{
  "num_hidden_layers": 9,
  "num_attention_heads": 5,
  "vocab_size": 2048,
  "norm_place": "pre",
  "parallel_block": false,
  "init_std_up": 0.0362,
  "init_std_down": 0.0,
  "beta1": 0.95,
  "beta2": 0.98,
  "max_grad_norm": 2.0,
  "schedule": "cos",
  "final_lr_fraction": 0.1,
  "batch_tokens": 16384,
  "max_seq_len": 1024,
  "dataset": "wikipedia_en"
}
MLP neurons of a small language model. Each row is named by its layer, matrix (down: output weights) and neuron, and shows model dimensions 0-127. Each number is 128 + 24 x the weight over its row's rms, rounded and kept within 0 to 255. Numbers have three digits each.
Before each neuron's rows, "raises" lists the tokens whose logits its output raises most directly, leaving later layers aside.

raises: "s,", "s.", "s)", "s:", "s"
L5.down71:108113117095104157158099123099112148185097166147119180120133106122160153124129135111127144116155161144065129144155135117151144128102099096136151113082109118107139173107148155106120094172115139111141126155147124134149100094150168091129141155119134131114124132163168139141160169099108105117108123137096142095138157131159132140063145160135158129128155137121134137092116101121152151129116

raises: "a", "ater", "as", "a,", "a."
L5.down514:107149130091145112140204134118135129076099186103109140099116158131133100164104172130121150137162123126134153128119101137128142141132146121134118127131128123153056145111102123168113150102138136119150149119096121157108106097184148123136132169106093146137143094121123090117148102135126105183149129148168118127117102129170134160126121116154137155173089130126122177131141173168156150178136

raises: "e", "ol", "on", "eal", "ony"
L5.down586:121088149146103095180142113090169117129117133142128140080121103178089166101098169121135137154138119141148123138137110125138146115121106080094115148160127103126130124068101156110127099108096164157134118108123101123122152093097111097106132147131122146130138160129107077137141115150155125125157123141163141116112107115186147140110138107085084104116093140124142108152113095129132118143159

raises: "a.", "a,", "e.", "e,", "o."
L5.down156:096106129115133114110138137089137120121126147122133131101149132123135066179130106122150120149138135124163091134125125125151127150112155102131113122165137095159144096122108114160086143156112112110130134132139148157116156117138139134128088108134079112121105175143133129117162132100106090128092118181135136153094131125141087126106067139122104131162137073159141103153135182153142109204125

raises: "s,", "s)", "s.", "s:", " it"
L5.down77:107151100108142115153076139143100122158116162112120139121145163101138099155145103130151127115122164149118150146153124126134141112138128148128117114087101123129150113135167099122146100174138122126158160138128141099122109111121163101108175131120152131140152104147146148142119188114152117109128138161097167088116165138119063164088112186171144102142113162105137150094118128096154112163099

raises: "s", "s,", "s:", "s)", "s=="
L4.down101:146135139081113121135143147171154117148104141173115156129160133120148139147118112099133198130142160126128102128117111153166148154114103097092151100123134084147152153143111149070132117166142122127146138150123105143097130107172116142110127174113113099160141117159104138146132183113153116060099152150147118110089163144162127129098104111147136111126121086081111114109106131101143140171116

raises: "ough", "erg", "orm", "em", "act"
L5.down456:168138113117109147124132159135136120128153145152126162093141092140120109113153146097152096165138081149181139131134130155138138131108109165108133127080110133097171159129094126126103195100105120126105122118103116146082098163118110107116112107109117094119164138128125127108101114137126141152123159166139130130121165092158140106138076162158126103148128154105131125152127108036136083101155

raises: "ation.", "ation,", "ing.", "ation", "ation:"
L5.down404:169086148126120131133100142092118140135114092105120134124137102110150136164143134098094118127106144117111153170097138154176117098125124148130141105140083150115145132123160144151138107135100164079154150109097118163149112118107135158171113146119106141164127137131099108116171145144100153079141117120120141109093104177137110128105115135148133086114130088074157141070116170105122110111145

raises: ");", "',", "ted", "\n ", "ts"
L5.down232:115107119089139123113128146132095145138120138153114156104124157143119171137133150107108119154095125159128144117104123129127150127119099180173167104139151135110143107138140101107107138144109143104189141125145117122123133187151171128132163139121155174118099137134148156077157149108142160149121141123132173129159118156131134083121116189102131168186095183178147121126115135137096112106128

raises: "er.", "er", "ers", "er,", "ers,"
L4.down454:109124098118146142106168112108100115150150097150129162117106152151144152110119160099147133157145111106158169113101097141154111093098149161112158113151151126143148155087104095085107170153148122104140144105094098157146097150120170160102094101116092153095095147110100104156131141116110144154146094170153101099158112148099115115112102100143099103117106088150132148098112151106148167110109